MLP neurons of a small language model. Each row is named by its layer, matrix (gate and up: input weights) and neuron, and shows model dimensions 32-127. Each number is 500 + 25 x the weight over its row's rms, rounded and kept within 0 to 999. Numbers have three digits each. A neuron's up and down rows have the sign that makes its largest values positive.
A block is one neuron, or neurons of one layer that tend to fire together. Before each block is what it responds to, as a language model described it from the Wikipedia text at the highest values.

Description: Commas closing sentence-opening phrases and periods ending sentences, plus "that" after reporting verbs, e.g. "Finally,", "In 1976,", "estimated that".
L3.gate142:485491467508483522505511499499469487482473482439498451457460500506496454496492466496489501475472500483481479482508463445506472486511502491518482501506524536499523463485516542494470493521521522476503481501501527522479527469513519542507515519457552484532492504493500501545520486512535489469
L3.up142:506542480487487477531454495507538538463523532512516528470517550524506513500460521478505530508523513448539529504521517451524504513531522486486509524499482490507511540494522513552473498493462492481495535527533486451481505478464493475490488506518506487484477480527491503485543513454501488510

Description: Commas ending a sentence-initial adverbial or time phrase, just before the main clause, e.g. "After graduating in 1990," "In February 2004," "However,"; sometimes temporal words like after, during.
L5.gate138:517501502461505510518510536483499492476500506495482467479501526526479472508500515464503525483485479535475474502510488515493518492479492558529437510529479523510484485495497524425466485460495445451564480476541516478502480431480526503520503521514477545532490528488520500482556518453492505480
L5.up138:489494559487458491460514526492467508473549499522505483498552507500515517481534525492442479430499512480515505520510487518457476475492490546509475490523492499472521511458494510505536525494526482521510483493531518537517486495479505444478521528492500513500464476527508508494481505480467471475
L5.gate160:471499499498493481521500523538499509454465510495481533463509549462531491505512477475550478522521507462511505501548496466495498529522522512499488519507501490527498521477513518512494502497471505544519499490508576485508537537505485463514546490544532476504502550500503478474478540514490502540
L5.up160:497477524523483546512546487520522482499504520520486490499523445492474472514532534512463491483519496495558512493527507464482499504503536513499505472488526509511451494530521502534462491570513511498509498531490534506489511454483531488504507472499505508531493516502437468548487531483511483539
L5.gate194:508546457520470549454467498514476493512493480491505504565508539506495508511483477450510516495503502462494516515493508496484457489468531425536503492483494504527522505513484514484518519490546500520506516521492513436518518495512520490484509441485478502533576508527472516510500554495508550527
L5.up194:528498488513529518498480489524513516477504498459479513518520497550524492574529500552507470493496494510518505496506480500486508464489518508503487473511499527479504532494513512499534534516509493508531527523538513496464496471490567531487465471522514504466494465496507504537525514547496510530
L5.gate212:540494462514504493467501508480460540481481512469463487498482493486440468544505501526502507506480514490484459514511443493508494480526525520533484518488504553485521527478480507545468568504511508523534523446460502486494509488472466509479492470470486536537477494446528528499494481520508499488
L5.up212:507481514488505487516449477466518482514464466488488520526535502477472490529496482472481464491509514465528470521521561486548533539516484536506521476469488518467481483500470537534504523544510516535479529521470539530555506486492506495471496517492512490487463564531534502500530498451559507491
L5.gate213:464522479508515487513505529525514451521506517438527496521506482468477549528566530513514475501461505485493493544536521511491486505497519522534497494488495534474510500461487509515515510485525484515538498526500485488490508500490480493489485537505465504525486508541488463473502481486492455487
L5.up213:503524476489513483555486497558531532475520457470506461498535489553503475516500529475497473485524491487556485485513469520485477486519518527511468528472506518520504553501496486504465499488515499496496476522545543491505521466501516472499441449488584491473463486516496534494527476543548517515
L5.gate246:472481460481509553501477529523502464532453546483520496516553518540540476491499468497506519521485552462475487556512511483516515495498547514514506542518486523450515517471486495503454464521533529544512496494507547510497503509477460496504527485486515509508454496532463530481494524470492488475
L5.up246:510502484544480498526495513486514489484515543494529468502497494510465496472503545518464575527494464467521519522529520510435492511498552503528484484483482545507508468472513497505451511495520547500496497509541500510472518404500528500512503484531470448485530531530475539490521505485510513490
L5.gate317:490520526476493489515483512516449498525468535508539547455498511451470518446490436500494513477501531513516495503511511480512481519479498530505487491534465517485457490531471440468484487462461525519468542511527486495544497504525473490503510468497487482506518490499473488515466472472492499535
L5.up317:459480517478505532526494513472511535519524525517524488481524508456501521532543468526547530501476482465507501516478497482478475496530527488519508475531498479500505447498486496539454539500499510541517518537506537532482505505505512502525485482497513480484466498517444544552477493546498474495
L5.gate341:520457511454458504542533498546519513476491510484511534494530514516531500492515452479488493521491471501470499464497544502467503483527491485511485496522490507492483490485499542474503519484502513471506459528512509465557495503474505540493517514530550489469557524522463504536521545523482534468
L5.up341:505492445518458472472528492478470409503510520490516515521485499502463506461490448468513467491478495498480525494475513487508487494480482486553489471490495499515529508527455489478494523493507511500502507498474511469505533510446498471500472521492482490490509507491479488578507526470551496480
L5.gate451:487487514515458583511487522502481513501518506528502512520496503483477470503475500493494525520498544521511516471552501482543520498468492503533507504484503549461509493481492460541489471503489517523515499505459531454504487457493517464482525504483547513499497491499560514499509528485477504521
L5.up451:512521497490502486549443515528472497494513494508538484518517506485483487514496520471500495448517488456499525491498537477505504540532549493541523538472506482532505493451491499480499542491518515529547445502516517486495463457498506494495481521478534477480525468513482514534529521523452509475
L5.gate461:468505521475491489504469475506478522533546549524521498490486471504442498530477491534485480517494475511464472508454526474537448509507497491547468492477514551505483524477497520512474540462474535477511490519510497500564517499522501512516537462428508528519520502492485511488495468483545517526
L5.up461:497514490507543508470490495491506484524502502496468540503512529477543512478506490538502495480527494498474524503503495482497504513555509472526477459517489497477536490485498485517500496509496489452502497526475472474497545496501545498451487504441448511466505489488503499527528456532487490495
L5.gate494:524467497467511515519452524505474527505492536495483444539529515491457537511522523486501524508503502467485513493498530501533493493498498495524541499464497486495488505499466506483470481505522465485505517528507481524490529508504480529506510491482512477560447507486478524399509491513497489530
L5.up494:529513518498475481486484437515486490502503520488503500473506504508490535480485452461502488544484468453506494531498500497503519505495514512461543486468474480520491459486551480541459474548492498516497502523477494519556464470495486494475519488513531568532480504458496501455489483484521503521
L5.gate519:518543502493524489502484507550521499509490514500507480527535498513524469521504539496507517487496514497531466501516464512540478520517534538509490473477506504502448541414513466554506514526547519503493443528533548455525512486482494497494519475489482496494482474512501457528471480523545493506
L5.up519:504496459464505531538518529522471528511501506509508474523519485507491540470515549530523470488504543519463466506496538512515492512459490511524459506524486494490491491514482479506489457487500504481506470495507509527515523524511507503496465499520493451470517460524500481490479460503532441495
L5.gate545:478524492536502480520530446530500508501467489479505475532503535500497490495505516495497519494500475495481548534503534472506500519504506497478521491471488478543502487503489502532491498489493504491495481479486459475465500529499468488485470502533457512504482471528472513525528565455486496474
L5.up545:521525524504493499549464477567546466515505486499511499513532483543543503490504493510459507487498475468519520550530504516481506496507501536521484492522543495512519486477487490498554516538508485497528491503460458476501552485451487462510474500500511494513510521491482483474578473498508480471
L5.gate610:460505509515476511522508506487515506518515485509480530546509477520497491466506520497537515526491465492505457526489505503466515529482505477499473515462488503507491521458468525493489469481507509457533519500486479562538484464505515513462519465491501544502517464478498532483491476511512527480
L5.up610:515484501476485483512492498507534506509497511514480515517499491536487506536484436516499494482502528505490499532503494469472497474488535477501492536470497508511468464525493518493489487474538507507462475503475488487520530503513508511444497484497511491549463541452512493478528505467474485470
L5.gate629:479505503511511505478520490527514529542482499499501481505530430467512464516519515516502517498515467439506479521506460497461497453477541484559506438498494496516460515423508514541480514497516529509492538533522512502494544495494514464478539459507470551446518482530464459565463500470499519491
L5.up629:475543458516522507520552524504526540493503491461491491524527491489527489513489522502469505488490502447463468522502549542514480496494502513510498487505508522449499509515464502480468511462469514491467482506484420503519513504522549487488502521462509505520527511476486497461527491537492472514
L5.gate635:516505488494523463508518473547472499496532514501473511541534486504489514514436484507519500511484510466507576499509507478521497515497492510463474488494464499505460492486461525540525551525500508504473546528490472472511515511519515523498495488466486547480498500458531488516495517494548507490
L5.up635:511521520465505517514502432458482480474480492492486524519479432471492472488513503526468509491496487527478532498514507507520499502472449502495524525490515479497499458509541498546504530507447481506504537480465493484532518505482469498514501500502478520499495476484490462465522477468529470526

Description: The word a introducing a descriptive noun phrase after was, is, into, or with, mostly in biographical prose, e.g. "born into a noble family", "was a pioneer".
L4.gate44:517537492473533468516494502499508529523506454529514476500539512473501539518496525481458495495532517501450492474545501490488487459552522516527480547500504528489476490508506493516503486508464503525519510507467477489561523441533499534485481471525502482553488474502486536495544506499502490470
L4.up44:507510549470509483535512481497484458541494530577534508454496493501527455518502474479492507525523482478477517515531497478492519513526503519476475523466496528485520498506494494461541512526504494494459544492520512456548435512492537534506547465500475544503484473473506492496521492477488508504
L4.gate171:524466476494520510487472515506490456541472502500519552504490524526531535505517479512440514520498477467494505508500492491492522532470480521513461502512476512453458524560518519499507549513511525493495503499473466466507501471510481540502499531478459515482489410521475476487475491512461569503
L4.up171:519503459479511464489429483474508454476504498504468535462496525496484441524535531471489507521512505506529506468550546491473491517454499476456530492469479504483523504541515481445517480535458522490497541517530500461483509492517466525510495492510490476455502483492464466517494538493495505514
L4.gate298:494506494487504467542482493507543500505500527524513446501479506517530464526477546514475522489498466504542536501489491491484493466474466509469467507496490473485428498493514483507500504554510504513505504463483541467491456510484456537502529519502473506521495496525545533490514515508515470524
L4.up298:513511466485492514486522524499518503486485502503497496494508516486483489551543472480450482545483480534495492489521489491493523514514496467479464542496490482512506486550508491541497486469468480516518519468481479517556484478526513465474516540521497507537436455484507490506490491502502518497
L4.gate691:512474515482444467521459535479533520493477483510546517486463520491525468493471543534544529475479520500521478521498530492499480476479506511494522515500513505481519534504510517501525466486495496486439536475512490489556506495529515516497527469573482569524495486466510465466542502480522535476
L4.up691:503517493520516473460486481502450454491461522486563508568535520480454500517457470507468494489490519452484485512466519543494482473485514484483545504492482494461534509487497509506501463461510491525504496510518492524492510512514524514493490482472467545469490496463488465498494482507533499448

Description: Digits after the first one in numbers giving amounts, percentages and sales, esp. in election tables (5|6|.27, 6|0|,000, 4|8| percent); rarely "of" after quantifiers.
L5.gate23:501504515491540484457512466499556476501505511536542512530503530476468542500474516477478531504497518507527503489499515495502484483497480466516535508536488498514540489469482469556490540508536494470473512504544464500466518505482530552446474450526526492495545538498511536494464498473475519534
L5.up23:484495525537500495504459500509445472497527511545529511473500510477504506546544497515484477508454509485530508528481493529523501492510476451531508545495509512542516465512478440496445538456490489493520509468504525473453512531502512516476479493535501501523528507462508521482497524479525531544
L5.gate36:511507456518467505519533491474550503492480478504481509497532524461480509485507506510499449534501445501529506523463515529445541498497485482478521502537512416524501483494475502507476475490502553488532523496530500527538491462452507472487536494513512503451514501474477506512487467443489507506
L5.up36:527517463514510495462518514518502517519490485469517521494501457499482502531473458509535488511534524516485540520507506453494515455528525506515531494503483491511512502537488518510517460489529496525473524506533509516470480480513496471437527504485489531466502522518506478490479463489500570498
L5.gate88:493510469496494460515505508511463465493514530510495508476506522499537480539477466512532498475455457565501535500507540519471495462442497548515475498522493492520510469511476539469507503529534512534464470488482503515468512481498469462506525448532524467503498505513502521498477494480519508492
L5.up88:470502490486510515520543500463558501488507505493506533457511527477522499532510494514513513556495497490490514530524546531475527477460516454455487515489509507512517472517476457514530482501557517486488512531520526489496517501536486545522460474462534489515531501492548470464498531514516475516
L5.gate227:505512503515501501518495502467496498454506496485460508467508475470524496491479454530456486533501479445520534518509547478522496528484528508472456490478472514442503463461510522519513546475520508518513474526487545497514506500541500482491484489486515486499466477526475527499494508510527527507
L5.up227:466528511517495465518476492469495524512524497506496507532522500500513517478499477498550507493520498471512506533511507512490506499526485520499509461504472503529538508520525494544523462513514497537533483544492532476474521464519524522483474487505529550504513504518449500531472495520564532478
L5.gate241:487497514468470481499538488491477551490521481525534514522538500489553539504487509522503512457508499501478486489475476512565510504512470515492503530438479501485502428476487505534481503495478526505515508501532454475496524533530501520519554474505470494520533478518474522487438538524523483554
L5.up241:533549507482505516499532503461485539501512492507511610514504471417485448495492495492459474518496521499506508512489494520507489490462533473441498530491478550548523429483465470531461533507473486522519547529471509492501527544503494514536528490485485482479497507498521488511484487479478477518
L5.gate248:500523508499510513485502459493462505485535533534515494481500509464522493516492518497490427478492454524544573506463488515461479487492490544469499476516488491543479434480507522532495528468491488500480493481478475528455496518478503503494520504479474499534514527456471558491465526430524456523
L5.up248:565479508499476504521517464505504497484486491473521490484525504458485528512535513449486505506516428495514544531528497507530507529504488545525512500526477533511486502533483495491498545456516501514471478509470507504486535530500522493511541494496492507567536533473515468497529500457513456474
L5.gate250:551489490518518483482512511524522495516494495536499508543534531546515567486467483481460475521495544520536523483489511529528496457526488471505524472509488493533518521496465502554490538462498505507486534469493504457516531476518501470488509493536470515523457492506512527484496491474501535541
L5.up250:543532467509504531472515520512491486547492522496500495515533532508507486461466478495498453491458529471517491461551490516491464486505492473502531499521492477538531473490508524525461500495517495479493509506517516468497507505496517504520486495538510524528450488469526496510533534484495525529
L5.gate257:528519519482490475523483521519486479538541492499478492490515505467506522510491471487508512486515515536516502548457532518484512480466509515520488521488509511460494453522521540532509482527525517508490493507490567461498473469500523513543540505542511491519501534486535535512513504471523514502
L5.up257:512510507544502506555532489533502516485497483486528475509520475489493494543471486561508459518509476506492527498508538488472525475464509484514488541492514520510531510500515535552506504531534473553505515495500542480500502458488514501497514517495551492507505541508482541491513493519476518490
L5.gate286:513518538477437487534532476458515495503478542499489529465495479533458506503476495515518496500468491477450546510550435500513506525499441518507516502492524470511476505513503531492513494511490460541432559492491495450460498468465484468582512492482538506495452491483467477541512534484501493506
L5.up286:548507516498491484508507540468478494506534530505514517517507529462451507494500481523500494523550523516479521495458481459487504524500484494485474499539500525538479537471510506493490520486537526484439530483514574500499546495512511494481496502440532473489518512520521494511512505495521513495
L5.gate324:484537512502463487513531523454496498522557547483512481497497522493456540498514464538473507510500526462513545520491506449493523484523519526492548493517480466523536492439534542496489533537495485543499514489485528468488516517522539505491467481547499475508482478528489483482475545537550521514
L5.up324:468531493571508542497471469516508492477514503514523508486537542492540500521509539482445519479502473475517495525519523528490539474507493496522494508521536512508513528466481498525508496533480497486455515542491474517479545507472533495509547524494523538486484510482500514521502501508468528499
L5.gate335:476464447495459468499523521477500558546474529529483502534516492536512503506497499524501484517512495458486494546515505514446498532473492511507500534517488511513537509460520495518514505542506494512465502484491469487505505508475495459562518513464491508472534533524487489508514485518522554536
L5.up335:556506461498496499465484509531515494469515537505506524488438444464499504489497502520513503484529537483467554518504498475505512497555475514476491496486505506512514493518465485473461505517554512467507493520483463485515554469494487557539505558480501494540501502478522524467508494473456543465
L5.gate524:461498507499478472519517458494543487498466493509479528495516493497493484561541523473509485450508471534487541514519508512494507516471445493483509518484478507501520492497480508517495472490485490534499528483535515499488530421506536457547495543531516494531473504521455504516501491478529485493
L5.up524:491525559504458514507517470500492514519498532525496531471544498485520475536491481485503471486503523519551523521504543478505521481460469488488541527516514480501497515489481497504490485508474484482497492511514491476517516488476515527549521530508493518510489503494528506537496539492513492503
L5.gate582:514527527495513546481479507477485525529511512486476475466503461465507531510462503539503465506496491473494530498464451481511526457476529505497493510488496497501556542492514528489494556484468469500501459488492523455497483471504460501533476504502501491478475540530491490459518486476511475555
L5.up582:488484518521506471497519507500493479470451507468490515526484528521497533443512480537487487484474502479508481482544506492492521495508460489498508508512460473475486520533484484504461473516514508478513506464482494497509518468494496527490552507471523527466478539554492504508513490466476486526
L5.gate593:576522490531541487512500507528461482512493467471470474503546500466509507501513565492480517513454530482497485508497524492492502471499499516487532499475516519503511460496515486488529470506486510473501523489462449465498515490533483558508485481461497528516505521531480524482520468488490493525
L5.up593:493500479487474457520452512470502453490495482527473503508489509511503465477526466490530533530490503521483550471508520528485495469481446483425519481498537490537534514543506531497470535524488510496472585525521515526523482477526488530484481476476477511556516494512520524491509530507465488488
L5.gate678:528496508501451476520479500480448529535522492507498516481569512477479490511519454438490481484435483518473499522503515502495476442467500496505537537473484521508446533475513537512491509536529498514484493481509476456497535499520513470448537485474466481496493428487484509514514561521477484482
L5.up678:515475542510539480460528487450500498492511501516481506533480500488491491522545514498521454509490491478563494512552538459516516489533508491507534505510492504484469489493497564515522513542511520517517545478489493467521511489528494490503535501509525521467528486501506445503471521486500516539
L5.gate693:531497527512489486504483514524528513518507491528495533517520495520483488520493462477496469496495525524527517536544446509513497539469498500512473486494535472548485534455544504495492499480561486487516495507473533523501497505525498529515521505468526486490529544525487463497528492467531528540
L5.up693:539516482555504527496519487514531509505522468463483462510495465479458502470466484491487465486453498528473525510497486534471470488476484487496530534527537488569453527486486503521496481499514492505501491451524479497497509479487523516529501505482507506506502503518477486479453475452468549555

Description: Digits inside multi-digit numbers (quantities, measurements, years), plus word-number pieces like t|en, ele|ven, thous|and, hund|red.
L3.gate52:522520490493515469572477484483495475505521504518523519502494483504474505551513499547471504491479491508489488511517495522500482484477479504487490531511491486489521493483523539528501501519515491491493488528497512492501495449519495451509505514490459449540485514492490519547504497462508505525
L3.up52:512520512496444528493532467464480518509558506472459505528470488467497538504474538526555482453504519510527513558482459559495486481515511527537488527537474494527533498483506514482507512527506499499495527499544483504529491481460522494501528521551496527485505498474467497495468546531514528489

Description: Determiners and quantity words opening a noun phrase, mostly "a", also "no", "more", "less", "an", "one", as in "a large proportion", "No nation", "less reliant".
L3.gate273:510482486479469550494469529498534489526516497502496477499530502551494450510473460476480450544488500510529504483518479524484544514488516509517499493530481517492509477500516508507510487452480462492498492470516496498503528461487498542530530479493499520539560521512518453480508491500484518463
L3.up273:493493478489472473490516493463517504531566503505486478510504508492513474488540474480500472523484497482494483480519506567440532529519489493538494476488490488462505539495501500464505479477506494534533507527485513510522511481466488517541472507554499459555525502510534466503512551489474504512

Description: Short word-opening pieces, mostly a/A and per, that may begin a longer split word (a-verage, per-centage, A-shby), plus the article a.
L5.gate15:501481471556528478494508523521482524508524501510536468521500481481563465516506480510491506529533503527522455512522507518491495501484503500524501504465512501506485500519510486514519448534555472473478508502481493489468494505512487477523527440505470535489451490508478501462502478511515516460
L5.up15:498494537490484525435520480537513459460551481528456507493509511542502550494487557522474469494500502549521491479496501516489494453429510528526466542478544501488508494520456517508515489536474489520489495535538546469464549498523479521543514492543465508503540540523511487527492553476488507547
L5.gate104:540475509466517468493438505507516523533529481481510505520488502456525484472518495477486449447491543508532461481495499485521517501502516488475496504483498485448495484521486506529513491473486500523487504475484496489502489484464512575514495547519425484495503466492518442479495506497505520487
L5.up104:466487461494479530504446528525508480521510503510489470540534499552517460518541449487461465505501490527508458477525505547456507466476507508483497531479475489450453503480461498493551445495536470495519495493486506514523480468506497508523500518512509467490495454494482499505486532474484478525
L5.gate149:508540544505518550521520464491532478524518501486523536491482467473511476493528504498478480521536518518485496493521496503511500540472484493491490499543507515531490551527476474496549503500497446519511516515470497489520493477525486494520460498523510496510504479464527465485535468508521508502
L5.up149:519453548489507485541528494518476481536499461528515467508504466487513502431484540503477463512493521459508506505510500482534507452511481491512538502506519494484500492470514450501526524471510503518494497533549481519475531491525522493497497514502503550517515497526507491500528521517531468517
L5.gate180:521485481508499488518514527469470458500526542465502461517488427439475456493464484529523450525513506520456550495524512503443537534499477511513467487502483497469510469483553506470506487537502505501536519525500512497512476495506465498522511464484530502470475503509437511488452496504540471471
L5.up180:471497501507506478456490491485530499505531477541516559552495448503489464473472504512520539507469534511467472456507514536511550503458494474516511473482484473507471479493545487521493476487495463503484562503526430501562471484489497484502516498489480502513506489516472525510483461473440463504
L5.gate253:520497510535465500482458522523488536532492518501520522517517499490488413472477471502466509511507510518483508494508525538457499504503523519497504523516505524521489483488515561491525429488499495544479471483560472445522542518478496515517429487521483471526506485483476530493489529490505501498
L5.up253:483499475524479441508509516539483487465480470517488510473499455486544497469477491539476499524476532502507458449523502514511535531497495544470515523505526511520487469459474505513519451516513469504485508517470487463490507521507474509495487530484487476517492488533450482452527507468518461450
L5.gate292:543511514492495487514469501496483517520471491491519512467521488446555469513495543486494498467527465501474513503496478515532519523463508507471502574520487508505511511465466482485493528490479510525494485497484487500491499476452476515495483499545496554546476478556473497488506525491475542504
L5.up292:511477504471480455498494514447505484510534465504494535501460493517495476497423516495490522480488526486486489457448491537469483497519497494538485506495527575508524471515502519473524513458472498494478471484495472449487515541488462501497488508535512488506497468445436499500489453493506502483
L5.gate293:466506492525502492527483545489522492514487518524473509429475511502493480472478508482513438504508496488493501474499466480518471484534512527531508560515539488483442527513557468475546488467473481487469532444467474516487524487516522531506517517500450524500526482568467522470530504510526552451
L5.up293:462474513517462478534450513467508490523505459505522495493496490482498511508494554501490470552460488473549461505522515468448525488505477548535508542474529500475500549514534501476514528505515510468496550487476477517503521496514522457517524497527510537463514462486484529470480502525494481528
L5.gate371:500476463494509518493494496521511505564510500493538490482472448496520475455517465481510539498508503495455476502531501530485519542509464498511536487459504509503513506501476527533498455521485473512530555516510502498491490451522537535516459484464479530517508479542450537493508559514521488509
L5.up371:515484502484459499490537488482490491506465524495496498472523493503545515523494516483483496523529510512532480490512496561531518494508516501476531522494486498499521468482477487511575516545481486511495465470515491467531519511487468491523525471527485503479534489500498472531580520485523501521
L5.gate440:473526471490486483488532507495528520533511457503491475463539472508443494494503502464498482541496528483542485468436506497508505458504530490495474459471509492484517505494515515500502487443564516489474493477560513499495487528508535508506488471536501494550501518521534560473539545473540517496
L5.up440:516525465543472505476513465481529545544545482508485503462514508459469490497503525454487482546507545508481492484442536491509494435524512491516545457487504521510522478489534551493550489506500483545482525488486507511541521524510517478504476478509509507528511472488508538522467518519525479469
L5.gate477:498551469457473481501523516482504495516485503498521493524450494486474524486467495544469498491485482454473486494513494472490471497496500537438519498488492515410506549535516482502493488497534474492506499509507488514492502491482539517475548478499472529500475485512506507520487465507490537491
L5.up477:520490516510559491499495490515512476526480534511483530479492516491508535526527524528486493480447492503517473455539496488463508496506497514498518485479511502494481525478502501511497450503496456486536548506478496463516528511558479474512491494509474507519497502492464475472508534530486490500
L5.gate503:506507514487483454513489491506506491476501525544504505485492495564517494504463514508475497486484495472467517494487528478456515469542516510549557541483497502488519538448461541489504512503469464496512460540474462500514515494537521492530493482486514517525507497421509482480479515504508485468
L5.up503:503487471487498514501497510499491468468543470492543511480475471488473481500526502499512497494478495494497505524503545512489470453528465489512504503482480492463498478511473475468474505521493573487489495447500480481480496538526510535507518527472492538523497452502512530502539508454516480531
L5.gate520:556460484530520483503511511531508525519504485501485473490511503481516504501518501481484483503513536488490543529540567491515502558539473472473497511502524530508518480514467521500494515527494471506509503501534515502503468473526515534514501469475470525541491473507499506532496537490491446445
L5.up520:500513510520484480519504513476493502505458469540514443484487503445523539502500460478504427498547501469523468492498494519478501475495489517570517520493491497488542521497483488531494485502464493488526512529477450460511495511507533482505480486466516500486520506451473478503546507504480465524
L5.gate564:499486470495514528476489464492520492500531536528522498494546511536521453472472522516506487509506519553513527491496489468468471544486464500512498487482468494495488500553490475528545471493467482507472492546481498455498508478530483526501462495481480522507486481474509493506491513479504538479
L5.up564:483520489492466481500487508478535469443479515527539484489490537505541509505530501494500486549499546481521484490527505505491488500469529478493560516520473527511487536527500496542518486470494483480510438530448497514494520520470519523530544576488483473545506478502459498502532512506489518541
L5.gate601:481466528467538507495494493483505485559503475490472468506474467475494480510503491515491467523476502491488530491483464546505509484466500541487493487475537510482493468462550562492529471478518474505475504494497495514464521447484536483500510513479527465479540453506469499486492502466526536471
L5.up601:462520523495510463516467501519488525494508450512517508516495517533492520493488484522546485466484539497500510505502557510514561499534504524521507534536491535493466528522462497483543508505473475503508519465513504529501529465494505470470507514522472518512476523525495538527498488483525492509
L5.gate631:494509443511499495528510525482512514493523522506530527490499484467483455465508527490531501532461499499558480479487496490519524431450493496470495507460524501499466527493512489467513464508532471478479493469486491440488527521472538519504508496479490524492497516501490503494459548480504482534
L5.up631:512471513519528473516519490503499545534482452531491507495450507528459486505526479505494472507515539492478459512520463506466501464490493539509520507502539494475447529531501543459520460485515470523463529473483494459504491481511519498497464512491462454470459499522439511548500503536525529475
L5.gate664:498551496534483478491527479496539502462483489472492520448534455433468508528475502488510480501541524531503501480498488531504511505507515545511501492523487473507490435525503512502523498480495516496469546482473524478495480475506497534499488526439492474536500491504539529505492473477524477517
L5.up664:508500506513500455504467528481452497485478439510486480483494472498488503485477519464503474489493525517499506436540501474511482504519470492492520498532474526526465488477491488526563527501521492523524498504511453510464533465506500533475463494452490477464490488472526480552495487491475526545

Description: Quantifiers and numerals that introduce a plural noun, often at sentence start, e.g. several, many, the two, these, some, few, nine, over 400.
L4.gate83:536482513500496504501527460511538528491517491500487505522513514445478477505562513503448492536460495466453522527523496524536514478463455482558490532471481478466486488513520475486511485538496483526535512547521513483488490524519494506525485504525495527531482458484489542501520488467496483449
L4.up83:513509532508477511537495488515528492469519543531500502504481495470451496522519504496490475493442515569501521522490532508510511443499444548522514479505451533511485485506536485543537491518508481527542507532531542496436522524504542549522483524512503536510497467502501503521525477485515482502
L4.gate212:507464552554505513525485456553491506529510552492502508459484510518524481501511507536548506459471482504493516471486503505538524492476525517524516491483463513543496506467523511507564524484522542513495444497505493535509541509507525527530466535494520500526496513512496495490501512497456508502
L4.up212:515519519486523479489480520468491493493512486524475547531519509522449475483527517542531469505503478476505514494580505477505486512516542485508472487480502526503481464500502498486491521524526501529521498525525474525503503517521504504500497503492507472493505499527506524466494545471538516476
L4.gate487:556504528493448513532496489508465471476494542479514491493533474490475460524500507556474495482500456529512501469516516517471483468511497522477529539505497490496480451476468526505539498449511470506522509513492491505508500509469568488532559517528528492479551496511463523478495520516521538504
L4.up487:565500476516467468475538521504510515498520498501536504467513479478505499544495470518530466501455483509532492520508518478507511493513528466504489491500495493533509536471548483530464490498557502525506499520520456489452541516436526449461512497493487505490472516481479548521551467424501505507
L4.gate607:519534481483482561494527510505525494515512500512536478460536530506486473527460476512499499500458487512525534488503493479519524522468515493458526492508484517482503483543533524509526485568506481489498418468508490527467486499465494548445495507481486493524563519512469497504513519543523511506
L4.up607:501492505491477518524492468498507480491461463531507494439484522527473478480487469486502476517510506511484446501508541511511478513511560515481506509500501546488494521544482540515487512506467478503483511487525548559491502530478519501510452497580491475547495507430438479469498518492481531463